config.yaml
n_kv_head: 9
attn_scale: 0.125
tie_embeddings: false
lr: 0.00676
MLP neurons of a small language model. Each row is named by its layer, matrix (down: output weights) and neuron, and shows model dimensions 32-287. Each number is 500 + 50 x the weight over its row's rms, rounded and kept within 0 to 999. Numbers have three digits each.
After each neuron's rows, "raises" lists the tokens whose logits its output raises most directly, leaving later layers aside.

L2.down2238:502483555520432590540471499446509556517481488505489487543456661512437554490477464484498450453532411484538638518461409523443438512468532475478485485630533495464478439567519585470566498511543471502490495536557465505521451441494456459487637531530546437486508500448521586492523443470443479494547557496505525435475484471507546503453567571562494559478506509429554492461519564521457437538516480549445481510454487440423445513390529464554490532444509428522430534569557467471512578500548427550467433396623495532502518474557446501580496474520514525363458522522529486468381461579474537500490415380522481436543481500449515473498465522469548574486445516517519577518458497581356530548442509529547516477451452473492512551554531512513522501565365531439524611485440559514454529462633474
raises: " ===", " ====", " ;", "×", "===="

L2.down1988:569486514546457483511521577550465489548509387556504432507510540545515531478564497514487482524515550488483516497513488549473517516536505542541432461508528523455482506551535522453545546545562503456494581479473543456529506515500479571521606525533505550470527506460539607496451554438523450530594415478451515469495463516537514541610564491509533596487542496431597531546423492472473631546481486441458465440472474548487520457414436448509467492443482437544522505486556422445517456431520483478500513472640495473520408525544527563580468571509522412462471533505512516482532546473513531534536546449529567560437523499485523574543394370503532509512487383432478450541502432636376390574455521516460516515502501511536454574515528445456582485466549411452528502504519502517497515426580492
raises: "8.", "5.", "8,", "7.", " years"

L2.down201:473514422411451607603479502513454578478477444522439432449567599621432435448474498592443493499433492479514549431522431515465475483509550555440584415495504438432550511547595559496537574412520485543370559502544444441556474490536514553582493533543473500478477413520425420507526499405496489452545511467470478449428493448522524511486501481509514540536557522558491479436530518471432487517511601438512454588515375562433499587484409495499486504553550499583487529507457502426466534496383555517604567536541487493456465406490428501452455421527412511492466449526525560568467426441553502432489480563517471522453523579481558555553453500570592533480553461472481519492558459530490566581472505521535459491490545504503553529470458453519561449527399528481578601483537478547494504434491556
raises: "|", "-", "====", "This", "Source:"

L2.down2078:505547522504533508547560576471528452509503411446506460433569528457476448378525515555436452417395518555532503522523521534520418459481512498401475546515499465545505532511497624534474514487492489511484457568412510517534515460569522444553536458575551364550419473549524493507492463544495541524384510554425553470492551551616570504448444470477563465516498438516416543460510465567567453462496488437429607535475532482479483559495346395422513536498410607499482509428475445513531452453586578495487475453533458481473448506524489455436491502543464479590490520535459518523467504539443482436545507553567507496370523548468435512490483505465524550492399455454491550403494503501424502492475538520532504380582453482483440504491560481499558479605490409422509491453502434596533521473517531
raises: " However,", " Although", " Additionally,", " After", " They"

L2.down1136:472482487516479407463474592553517491492528480506519427493490510425552510454459564461381441495470506512473452477498586488518508512587574474458479433482447473476522437493506594503521473468414506564446490481472476495475491578546498502457442509470541395482748498479477553527463456480576540500411586432512606400512455479542485489472420534478520551567552490502400519562428527525432643498497579455451565519518490522470511562550454467515521526469422501493475511503521441503454462488540520551502459489447489543515515479471498521524478513576435481481597499522416611473457551493486498466463547508410542581457484667446525494473533405459528538410470490512500372587549443571474556502418527531450476464504406506458483515516457500459510413507581489501528468543519471414498513429467520
raises: " which", " while", " including", " but", " resulting"

L2.down1510:543537506459517513476546554446516560544533431324561510501541577525522550480461537541430539511439467537553459509481606448551480499513595601549527462541521547525489498564459595473537614516453532567493526563490402481454501505567480446397518428462491320488664472449448518498394501575506558457469550481507559458544465539620546534394443547560514477593481433544434543496560550558411538482509517446482579524450469544446482454557429479523464513497514600529528544472487476512469411505527609597469493405500461502536528456520526468446485508528401562499515530571507554471517502494417507453460528551525523586500584550511579588536531440484532557463501347478552397554455548461508564503379522575509509449509513578454450434517450527487483470492528505458584530432521407536452449494471497
raises: " (Note:", " but", " including", " etc.", " although"

L2.down692:475499503492507485436579581445467506530453369413532444504498487505561539448529510542549539545444494559534515517490574458518477471449476565583517549499431525559433498480427511466533538459551490570494493540466428524481471557507537440451458466499501349504592504576540521430401468491513528503457491525517613505521518482638536475405489564489489446632422516492396587519588490594560527534551511446524611522435514493476530471524413494551471571438420610533492501444479536484483423493525550521470538448582436522496484514529447513538462538555456517523471508542458471507568511520510455462457497578556440615532594565536526544518506487507501523471505361517411489366456505444460480507448443594492430408429389536516459434508437603444562482491526553526461501497470433528515471510531468
raises: " however,", " respectively.", " although", " including", " though"

L2.down1963:576449556503404442414475515512528553466484488526493463583546510540462581435488517571459509587579555502480597473509552663503416518556509490391421458459458544547574440453472507423509489416507422456473483498479483552549490490497350452575477462434333573543555601363509493462474560514511559461425530587487454478449535454430481494539425513528505533495506513506546436603540446525478506543486473463435429445548497527490498466539485499555573536454482446501559563464467485583447506525533558499490463509500553346539452557513492489522501422454503506426520549508526523555563492458517450519408437482553510523562485455494495534510478457525505439545476570514484521567526391499480518539450541547490498539429564442448403439514478503503539475511466485526528511415500459495540556467533477
raises: " which", " which,", "-law", " whom", " this"

L3.down1274:440572470470522532471571577489557530528599446521493475454597550483487410416463526532494482467450515443547491542550471551496382488507493600383516540508593534474476568518505477522549524470510497547479504513529555511491477369461514412566521551538564335455528484471584477488476499520529491528358524481550478420511471441547533489527488432514503538502485581473419453430437530512572427501468536466505556524500489584587528518519448502470478476487486547498495560454441518577546529503530476483539512532550454505548452470516520500487451548614468462547443518510501501542426484531590495425492503540562456527348568576513539583501503588518512480470468520491493519440546567474541598500483476503468508403524419496543475455448556473539509515520385454478508492506469482473469490561525467
raises: " However,", " When", " They", " Many", " Its"

L3.down83:514470560488445430409454526523565566489501460480564472509451473615543502459409522508547549546510482499496514484485568442501459542468556550599483550522449525467532546521507509471506499482496505514417461569448395530444464525548469382392413563500541409542709535554532467478376483557562496498438510517464548466513470514528458492428562576522472499595487464472355474505460455575496579493464417441566505455490544536489542517476501495498472555471475508535490482482509503626517471462555504553441550468468463495451521483547468518552492531552482512503542523572512492492510526490530511454452490563500471649449484599478523542482483504491537496414486487375481411465472534530497496527417484576455415513473419500413443437549438559435483498555558517571465525544500446443510539463563548
raises: " which", " where", " including", " whose", " then"

L2.down2091:419451464474549597556512545502507476503454410411404404446460497493491466388512507476403513611444544534472544518493490494598472454526494516456481509521606462469527567487469533464495550456511459536461475452426496435531539365563553533508495505534500478462347453492524608530578481466484492503431435502508440512445488583628568509571480443547539565428444533534495473476517586516526517542511521438536530575570430517441542460494482489523495525508567452514557536466464488449579546489468486517577512559558462401497511478561471527454506476465434535553520459562473503635518495509532482469482485491525483532480524602481529514482528516485513571527418419440444460412482494515448529520538470497508523409500554501509576503503448470493501513491514441391507490565506496526527560581534514
raises: "\n", "U.S.", "In", "|", "At"

L2.down927:462594539435521519517549450457532480535455409389533463556537546590549456475487550530535479486323544550513443556526459488515421486451504511337512557476497508525539530491489514571493514435569526455478470501513477476517466399570506461503509456528518383522337503502529524465481475551471496502417518534456463447459498474590586528425464482496475471526475452554392532441570538519635437470458520444459525575448475553562474458571420454445525532509551575496541503373384480499573488421625502517498485471575438521468508507483490495468557459541470510477534500535459556492446563533524490414506457558560453545426499535495475502520424508509409496497516513449461522451515523460434537403456455491556485394596457487533440435535593492495495516552459503548539523514467501560509547479506545
raises: " They", " Their", " There", " This", " However,"

L2.down1680:450516472572538387367569496539438540460517473476459441478488494538575488436526620594484499509525546504542466504461533439561467530510535481527432512526450558510533513555465521546395491513409487445503466555499414471438516571505576445454470507457572400488667458509481506497437468497502543559455480542575591447540493501539411503435555626516444482525439481512383432559457519512464610480444475452522535427504465524506548459443468514516441522505516546463469561498531525599447465487589520493447483487547490543508515556504466483537514521553496568508484525559405531482518578530539491446452553606518486569489549607462549515530457517503460504430514380509474455502464503476482526526462561506424470473570403534457535491511441605497494537435531505500441526473530483451518580454548499
raises: " although", " resulting", " whereas", " especially", " respectively."

L2.down1958:483627491501499471473502434520493523453473478611471498467602564466503461540482479456577512540432574468484420392554473521480534523619602536482523468508594445557470422416405513561511526496510502407431473535450528562447529479554548475522486588479606531480388454474491604517554455440464476441454543608532594532550545486571495433500532492540519580466518509436520506459449509458441443464465419516573503544495553549551485421400478463581525468571430525497560536466461549524543452469464438526490434464560431526570442498456526478419562455439464492460454526512521450600401488440455489490350421536474446466510507580521558545429415561480485481567474532561544436518489470550474542603476596490490506439466508517431440402495506478446546369588384519482540480477485541477451540566508483
raises: "====", "==", "Two", " ====", " FIFA"

L3.down47:456506523443497545496573487476533530525535476415426424464456574569496494431503560553496447531531551493576545530529591525503430501480601582486515459535493558517472406520518605432564551523423480502483561542510430535428519524535532434447488514573548377469599474486517477430428485453458539515456600478547523447468416428526567582452485530556461498585518467524411471443507526552450548511505472455512545520456443531538542513565387494542499534484520565607548549487391490474502518468557602534545446371495447553472523470459464512470475439608433509490549537561577543527425488470475429469480438539628532570463546633438505599522557482502514510430467412518469496625506518509508580516459445556483457456555481608470515423550506526519525507536543524464599473522470461447435515476460453
raises: " however,", " although", " (Note:", " therefore", " whereas"

L2.down410:378546453538469566587595518481505481460449508604515539558486467517513495392491471455446491501472456432538453517458491394549581449541431488548530442497499509390475630494542546467496448497495498419564489479513522487460593484447564606495598462437478228441679522540525478532524509515446484541405503484512446497457438516483552502522517542479424478430552487479477450459469575494503508523523464447549582526464522511555555469457564558445526496576463507470536486520465529421519503504529490539541510592510536501546464534537401460501633550501523481477452537560526437492522454470548551521528515531514569456486523540468571510517563525561549546520478502612483515471517518452513517538442426480499455463517542457456487641487488538470493516524403467490567580502485481502562411586508507
raises: " following", " entire", " same", " next", " remainder"

L3.down1443:498534494482539470554494479578486542479478351520450501482437526488538500567462475497499503535530484517519539449551514628473468540511526610495476433545450501443488522490542466438533528546582534531506554472497450456476403490503463545527618483502488546495549483425494520447482601502505477494586481462514479467492557554583499424568596554458456518503578525396527504459460480521515561407522487464460460484494513524460509530488489476506489531405498424432457446546474469459497484482576432592492511440581504406500438445470441571559466539482513482505533540458507452335497399536544566609537458487534513556342574439486531574531436429525534512507519433457494367551468543513494473521428474524427514621533499497504493499568577506482536438506595406439525537491533515499498497486472475
raises: "0,", "8,", "9,", "/4", "000"

L3.down18:452497512483439446574538491541574609475388415493523386550437497468487549442463535415486496492430424529482594537447467579538456540538493537484458399559496482419442513479504489454588562545563586503464491454458484423553445512502506613538649542539511628443483477428474533498446565525501530510667517459510504577513478479582451498472535508509453548407548522493572526429456488543456531543456465421477544492477448433496468495522443499530521556498486523491410552541564447449503488477616467535495500408541462456523465528411457544500420553491477513486504563554514525385574558503564363520514447463520559524408471518467559542475479460460478494500517452557567414550432506551405551539467449503440513566526453495512448580528541510542484532493533411533509437500595537515473452449566493
raises: "8.", "5.", "9.", "1.", "6."

L3.down1289:494414490479477545580542551467555501527470456484358420482447579556566532495485501491568516546384504542491384518511489566538488531423535474430514397525430494519597543447549561465591565515543420437541464515531493486536555392509448501441530442525474379478355422461415466559429458413465563490447485551479562502471466499570559500552484518502508546618461472525512462484487560532549436498591565547440438584537455509499393530575439464569525510475484526590528547411488534432503544470560534553591474531488490521466503503545498629460552502558453439462538478508520542653466458521525478467482478489482535530428586464429509517511541493533556546543455436501462490493544536482477495476465550580449465535601524518537478446529456483560601592559550515466578493533559484598537539408472499
raises: "\n", "|", "Source:", "Representing", " Result"

L2.down1478:505471545541484562510497513495504502543490441428481452493438521538529471464573525562474492532440541505549467530492425518486413511482482499503561434504515573534453457512474559485485609528600397506481508498476504477496512402568524474501519518579460415518426473469599556480508484497505557531418463485463497445526520448556602525504423516480493440422468526565471497422547479593532446534514511375510535571538486513469528483564410480530533494475525495462510563470473524527539457477485531418587503563649553495475449540516534462420522527577492500522472462519503497580537509463490498395498526498544439582407621453539484535538534502434511582546400443478504371375596543482518524503542456538503501464491470575498522448526537454500469568470571458394464501496570401570503535509526514
raises: " Its", " Their", " They", " Each", "The"

L3.down1618:531492488486528469447538523524495514543540433490487477520542473466588477456530532532463489573482514496477467445475563474475521461531542547494454435468506507588530533474451541540422546485431531439434590515441408510427494508543474466399493504513608317485645486421518462446362486471489643484460538458550542478539475518610470548443459598480495432593530496509415486554512477535450575448501520467466548500453582518533437549551469474512447517487483555453541511440485591522426464477513605516474467480455536516570481465356541499565554552584465523544545507588457491513509472535494414522474534560498453560437548551490536590514529377485466469430524314546442462522482562555524461498403461533472491404573531523491542451477456569479467460479601463527536521420522416469546536466458439
raises: " whereas", " but", " respectively.", " though", " although"

L2.down807:535516467421455482440486380557530495496557483431474463538463439468596463475534517505513472445446511521530549462554507500499405452539454576468527478443569598515528483457514501391494577542626609475459472461447486488369434484537451454545568445579533425515412438431553594501517546513498473559481483551475526422570516498557564462393426533459358467547471520457461566496546484465567504449460510498418492542537529507519485486520440474475487505483452477506576487430472495584498420455581539487583463512602497371474418465466544500449396542434555496526496519454479530385543524488505503503522520530509550530381451575562594488525479492460430467458530438515507446595512530509451537487420522535466547529528489497490430481577539515518469422477571470485505534419564439555527532458614525
raises: "000", "00", " The", " There", "–6"

L3.down1061:473479570531501519541500543578508432498585556518481553444487526502554552525558418536467481484342567462451486462473527531481465481466485479485522534478421567450434464509439480363497482428518477448498544502434538494376460504387450457410532502547559433426514456529442508488476467528496589556379420538491503452483513508459431520449528460576457464543506586538538468571438431478494480506421444499461551486525475481582428389471543494484518478464472515483475487388497424468465460416498555536534491570432571528547585556539513507508515496550465509446491536489480603508507504587531498527494495461469533576508490421509491419585495423473464485479516548542520448520436481574605372439613468441440417459509474508422507533574458562622438516438504459542480487512526589468562503492452538
raises: ").", "1).", "6).", " later.", " Sea."

L3.down33:537574515534514549431462473528473551499567484393563447551513507548479479431453562436486508521383541451568446559530480549520505457528441459356477499497543447499575463518490601618497499495530449455517468443553482474527496549499496499518508518510597432586302480493549590473510460474486565561386581570520499461488476481567615558487434462454546438471480438458558498473533583544496534438507544439477560516487468428561518409579416454496507577478481542419544487460352481487582537423517469588522427537548512452511480566529550542446492452555441549533575432524460519576460484410489556493482504599507442520431487570519465530508595498518493439525508444499455482535545501456411514464428576475470533531527534521518525495514601534465486501558420445452534530555544463625502567466559510
raises: "\n", " He", " There", " They", " Although"

L3.down1886:542569498626495466498476540537543527589536491484538486464544527462515559503453478485387470448439545489407508487524533537502465369516516524495532517496477593481485506527432518545485469524550414555509555553526494511474447509494482385422567443537534352507485492462468544443433553520473491403478514416471535471470457483482548555486543542415533477521532497526484437559464468547493566540410603427489550506540519496498438452530548511416495519516477603543529500416394493529493478532535504482459563507456530466524510542517512511481426467586373537431514554502423431558507483518506548459452458556616460520401560549493513527477448568439471420485530369489498373482539440442475450535443582487494542414488395534501471494541470555497524419534411384513505485468453481489535515503512463
raises: " however,", " which", " despite", " although", " respectively."

L3.down2177:525526528505592434547480463545476441495485510479452430522426464488498560510495488475462446560501567515435514447507493606519468492506461598517455441544524472455471483539517559462574540520495496513592575529479503475474517503553572537484477532475507531481552512414512488497484633435513498542499503426527492483498591516563501363626504594519444537540601473473514567562429489475562540570461442591564546459530429509551587540496524472500416477531530383459541523467554532588615485417456513542450481538568455476430491572492500464509559492441482471451514451481517408442498430555445567544561493379549480509397494479502440498488500492529495446507511311433565395504409553565483478476486485503510535559490548569540460484426492489536521522520503347492430537533478503586498469492525508
raises: "9,", " million", "8,", "9%", "-year"

L2.down466:456480497541531514585477537549537485472552479526517485462607506475430442489478467512544485544423507472573496510535547587477435460501503460510515437489512447437514561541492526507478553420465484540419556517534477471504546444507450464517465549568400412529371413518548552456499530503471518606398649489520524360505536498556540516410517441471572526516511553567512493384555521414557531536421516435453539558428430530434498555526403483477540552495461519484575505468434415451504484482474567482525463446578497422441456467562519525418543439505528556481465442511535533538415536506552538388463461610490509529402475543522506567431489521493539443512507506449475458487489477609391653473495492481539430425569522578628402519550458442530514568470496513519510478538493460587428499499547533
raises: " Between", " Those", " There", "Population", "There"

L2.down1976:494540453471510638582530504492549598543472437661494403422529515521515510426530506506479507507424565454468516487503487528480530477517546459405552404519481406563514451517539559521454574409539501549449548470532492467412491510486527569542424461503536570476440455496556427504461408455473478444514486487459523538517474503449467500464574593617458612514460591489466589498526574536406471422473502525478546481448407547518541499459443517480542579502495472493523495568428557464464513589517530479519372597551450485551450468607471467489541470530489547502505460493544503520436448454505500476619510560428523495530467540483563535509495544501579515437486439523493409439489458505476545589377474529495491564432573551501574542495569496543567541529399494534495558475498578456558476499376442
raises: " Preceded", " Total", " Total:", " No.", " Succeeded"

L2.down180:508482502472531552571505500554484559480506437537495462482569563429437429469499416528413465498494540524468506556490527474526436514562565461432487553488481473573475571583480531462554432503489444531472482514489518498528562412536492537553471429488479406625333540510559515536573537536410495551426618462458472537521464499624521579530424487475524532471478441574513527547587534545499419411430584473501583494507475547508528551489444509425507473470495473429499489505448502463539518507491420460456516453582498483482508571510491508570414465512549451504480419550488546588494444473451499444486450501570555519443502595540504564556574581487396479492479464507407480466507477496447620492442480534521570525573491479539498471549601488527396542565427522516426551535439501580496530465479506
raises: " There", " However,", " Because", " Those", "aid"

L3.down646:488541516535514395536554500512492505504457453541499540565529462484438549555529498353416596461490563546533439490474505500503512553597548466470533423552532568562428512488580549465520563499520534513498444509506476427517496505453505423530429502596353477527405432414408553511595562532520572553542443480466525526542454549537502543482384499572537536543468550514448633525531562529470531558481480481417501551452524514439498460512492547453462429496505420463532486561436470563500421507501568570480406526510522466486481512524418454492444548458500493538464543497506464415516540553509466493418559469516511372464509488411423493499491487384448492421505485545471431444546448512564529482620511408567518533414453545508567533486573539494389472459551521449463497509467475488511472449589542
raises: ").", "in.", "1).", "an.", "."

L2.down961:478386431534479400470432527507487498445455515485533458505510485536574532486570534536563602470511560461490599484479553540575523549497485570388480365484440468529520470446453448383632528474552528458480511504477495569520412497541442446596520499480411462494451532363685532433464492444458522501515511455557442510463584483458524529538496572513512597478487543481483444598509482553473567507522507362512630381543506435513471435501514406514481510497561376578504516456452474512466520557457534473472445486505439371508550538578546471496517463428539410433522476513429488555468558444509525469447399499512404512610471461565502531552535488515521465490495684525549461506492517512524526476425537513445480423378532449466507417449517471541535516510412447552497440409488484504530522500431497
raises: " which", " whom", " this", " these", "quir"

L2.down1883:463495418456517620411544529461457540564489512512451498526512383615562550521392495535451425534485556605381492571500568519606543542500470474573508558444451576509436452463516569453481580526425555479394510500552565499586458491469494505566523513536563346518475558526512611507538485503605574524434525471482475476470460550514507508505515531435461500420437596534476444526544509522460517461501503441534481486552500556448481495594588447477443476548540454503541458448414437576499446533494468531555461588499368405539528486512546450525532526558470450471508498557451495549549396435478445532541454534484480489427531488488495465519476532491441517528542424474471514465609502434494570505477506577470522463518534598533493544495555523440426516451519504435489461453423478443490383510492485
raises: "it)", "):", ")==", "),", ");"

L2.down1882:511560612548503504534496458527518494489486475540488489507474479478526500534501473408511452522484480535476560542540480610482519519408536588508555589409523523551538536581521517542503403566489520456540500522458488433497461525572592569511608498470506520514469472448493467501440570501463474531584433519493546507417523587560467528475530492519460475599516486450481467471466508459543555526493443447484434515494510594536475498526498534488491506472516507508487428507405524468536473430582482564427482458537446431427400582564440461559518482492599528534550536460497393441570390466457525569435479378498558574459487417491462515516451384553548427430442475491555509526482561541586481442453470556477548631495471500418502557426498477494528547435537477506536526502584546485478546486429496
raises: "000", "5", "00", " mm", "-year"

L2.down374:496484548519489433437529535453424586519564413373506449515458476456517564478505524495400541608480517534510525478466662439508457505536532554526472457490454491556516518468536609464512562516450565536462477517417446519419518587523496434372480434513499398499622483454563511478371509514527583549374582507502628479496538571579434598459435559575478457581440492497415495503533505583448585493547529452462617465449512547480516472547477473540477541457486544465556483415492566606464427519529606525442491516473491521475501514492497476528515500556442516510552514581426558549531509567499473517467478577513449577447588587506637558497536424465478541442511407503493451459490503460504528502406480604430422455496460515480502459513480529399462503519491490495457518479530418453509527528446439
raises: " which", " including", " but", " whereas", " respectively."

L2.down1631:538512428460469454375589577456504587507427399469571559472513526508511474466487602498442487467488566485455457469513522514552384499559548542497433543560429606403519522494472475444463430534413542486517522518474490556402506558490472406546450532582441398524751513563452456506388503483501517519417534522496586478506541481508562499406477511521476465516437513454381519453484562536506514514506463473538526513540547536485552536498412474500476565485467595525471566522569470598496436529586536502458474525452504577575523514533472513538516536545492496540460474518478549441548519508457432520458518527451512414474500612501502588460526599541502497472409456467459470416539540443535486550426456597510453414520380467489505424481425453507486466526519544492424516474560418449524572578505510
raises: " though", " although", " whereas", " while", " where"

L3.down1509:474506519505580499546546549565521511505518469490492454477483478455570502490481503535514473482409567529534409489459469527414488538507452515400495537500582521514465640506502474502513516474564492487514476536520515459428455431510477511471468519553542464505344460505497631566410485525490584592372548511484515441509473455525581469475423452526482541552472493510385513458464521530576422532477536385539541470540509525579512471520451510443474566576435553521473430445418422520587477438611511537537475504485512484502516494549493518447474519580506521534483541484455482491435502499505517498460480493535466549454539639569443635529537518451449404511479405453452538497526528436469537481434561494440565436595478527490541476482574527568509459488484451512509548559548553549618533438481562
raises: " They", " According", " Their", " There", " However,"

L3.down1184:500616490501500522422646506529448588548553438434510474473574441467593507402573444457465438573513492468539515523527549470457471425508539512491456518484544551572469575526464517439513478520489443540414559569479501502432449481540479418505561497474554278517528443486523574522442486545516541476404503560567555498540469518584523529408425630520468505619499478510454491509534487504444568509491520423546583494450522501549476457519409456410435544545481606498501487408458540502447470509549644494484486462529497550523593526479465490508431537554500506573513499553424463483495507559484428462487494568471435529467537662540519539405519394449511516436568346543449475526474538378544489490488497588508475447536477526476468447522522551498437487519566422533495526510523491420473462528538527
raises: " whereas", " while", " respectively.", " although", " though"

L2.down1402:485534528487492525464526572537474479495545520482501546459569501642429519498514538520505490523517536434551504468511498468490500545541542458341526447521487417511429418516482556499445578469575560538461545417476522516449564537530494571483481481548496551464519426448535481490530413461434432519576495463549476555463461545432436475396500452491426588481476484491664651504472489583473483505555481468525527533489418478555493449515509603451534558486480502390490522599414486475508595527502506559506496469510473444541468448520435525514514456508418537477591498489541406515464446411495535522550480394504482476486501582544537559458503553453559548432415442593560478545513515527507585561449480549441480607343513604489554594498553463539523516546484566534547604362511515473588458446451479
raises: " ", " Total", " Pos.", " Preceded", " Total:"

L2.down1271:497472497422488507548478500522482556467478489448468490441449598502546488486556484422512529584455558453546472544537507499513484473443453509453496548521470411555478585541526499505513540476563473469557422523480490506513483499550488472494501461549548392528375484504484440530540478421478468515497483527472468564485552464581588567459518497446483510545499524493489522574532480499528501512498501525471610505524481539501477549537412500498569548469494450522548479405550463452611498490568483572660528501430442516422453507518543561431440497556556473496543485449542552575347482439530441466488455597479465540485514509496526495578603463511493541524444441533488516412578601515376590543397487484485515523710506551503490521537468520471480465548526404459526544602511479537542502422553468
raises: " Its", " These", " It", " However,", " This"

L2.down1488:530475455517564477350496478461456593497491584438465410514495494486552466514505519504522504553543541523511521565514525464529456480524455538587446413513471495521483525489481510482560478483392506495405560535424495535384521598496477459395377551460573401581653533547415521512417455525519553524457597493506598515547502511626399501455532609540450499523512452469407427546543561503448631442494535447480524494507497432503484496526458450460503612486437538464519518455559506540497511457555493533478472477562521516516506542447439557630467457547531540514475573544476508461611492607493503485448474545452494556523406543536594513550573488449467471405528402480474475502481519472493467528439504563422471482577483452502604475516430555438455495534538450527445492542507434470458490428482519
raises: " courtesy", " but", " including", " which", " though"

L2.down402:532491503563477485457523508439429530482512518514527486491501594501419582431556444598478547462540479532535461539474596582536482421503602565506499474621492483545481498541509618499431505542488435548457551525503418519451473566471434471375495447485552303457565544503498561450464466531454504515475543501558490412428499574630511475468446567582529467601463375510420553508602588519487491448468572484505579467409470432469481499545469436515563546434470507510518570479496480533496472547577544490494507491511455629467655483528573508589488530533508444481427558510471496594456466593471537454549468612513528484533506574553490518495519465490581448420505387508494483502483493494496493559450497556471499398452445464460405405554447530427524499535523513524516527461539481502496530484519502
raises: " but", " however,", " whereas", " which", " including"

L3.down108:405539515543414528557464511494530513528524447501504555546542525450528427552496509432478425502442504445487431468494474459494443483545503517509538515496467471521526574523552568508562524482440500555507514529566492468508466480491464629462628515554540578490628547534541486477471442517452454577443498522553485535481460498555496498499559473513407450514583472517436455589397583468527451474556493478575439500553405508560528482439426436487523532513513517450455464542434563473525488509464440436545443506506458474507490548461519578511550532500493546524446514524498463381533517516459446571523469541456463459511509460534555563494421484513475476444386611515532427574526481450480389534440508512497473448476471501525510441462444500425545513523446488417461584502535560547493380579554484
raises: " next", " largest", " entire", " average", " highest"

L3.down413:494518513452436491485525438501519528474490536545540500447593497595533567467493460425546447493569507478515571439502509533562509592570530461492536455480521527469533491614518466515601505489564465568565470428435489496441545504413519452475590560438572511508358379509620489459498514467490506497584513473521489489522526546468497611547551456494481437461539440493577531439534522498442430516475490559501466542441385479593475497458575462491572518536513527400548493508467462511542569480485478461459513539557573504513450463582457580547621546445541451402519509401585437465514512418457514476476421549474522493557525552460501395509476541557564549487513451544523429552507455502512511502467485526512504565538479547564438535526481464523488512528472534542513537429478487531492436490519386
raises: " Succeeded", " Title", " Name", " ", " Winner"

L2.down700:498520510480428524486576540491531489569585464439482362450551492617522578475533434455459510558508581477562492454490551463494460501495490397517571403449539581450546482550487502482597599478570519553554552502494460472532491513490459474520507506513528622512568446501565500522503488551466492512507483511537453570535496463468480576451489443549436494430511413483593456479509489508476552549508519494444509530515505452634519461476465539478557553466482532582483431538395504500510494543439632485460494559468442558516464579570482620366537469432519579438472553503530340449534454511415570493507455554563544520492521412516504417436528507399595552447389467523494419626501397494568556539417460580441477598470513522460526509502556433436448491548507554491554559441525517451525474531417488
raises: " ", " Succeeded", " Years:", " Location", " see"

L3.down1544:486647487632516500559463480543527531467516417499585417484466480463546389479471496475459464518524440544429524547553534544465484555499512521554511442431562495447481508438489499462542616581541480495521593456374493487446517480531520515532548399551468490459503527526455503423452542435585498541523472474553487462477596474588522393635544556546479475563540492389544584521447475544458533581554479505492468456507506552509580600541569499629555454467503371538541457553527541478538480461557517516520548451523474448477458556380531537537573469491510540607551557426450501488437477415432454439478426535541475449401465505500524538449460440519511460537545447510531464538479591572401552496458480508496518537519577489507428474445465501534572477441585454422565485520462497464556487478468495
raises: "0,000", "0,", "–7", "9,", "6,"

L2.down1548:454529479526494482502567440507612551365567500602546506425431577420470499493564545483491477562446425524522442534432526487546539519432514520538500512549477440495413464519474581438519528519403462490471536552507525383532447503553512453480578469566475597496420577453487580471503455624512539451519620483461477525594418582562458493414442477510464539522438534563522464569452549535435469535531488422543526530562495428598542531489528464528442589545533504558537481473442532512465520479507435541531510439500558430501477511445543530431456561524402538452456512500516545496489437471489431427420552418501483485381542489468586512445581443473419461544494408464509462462557429504611383486621430536482532437482470555517530512557483462469501488351627391508500442449461473530497427466424467
raises: ").", "1).", "),", ")", "V)"

L2.down1322:444548459473521502453512442518530517444526433530401478493499437414513591433491526479489499489550520533502459438509465527561523509487524483507456472451538570563432491426557478497526405594522482518494486473434474404479480472428564431431563470563495458425582567442566496523428463485566556450502478427546502453473539572518489481440501487526500519550523521572415449491479595505534504563564541498548468502518486404540559504589499531592500440432516491502536488458468432501553566470484461543579528482483459457633507487446519497553524534467518511448502538506488504558544529395463519447412477458485511446528590487522402556412515479588529472526423362540588467413536491490550518497570443492529469513540581561549463450524354555523406473428586546553454591540467503389470400569483520
raises: ")==", ");", "i)", "1).", "C)"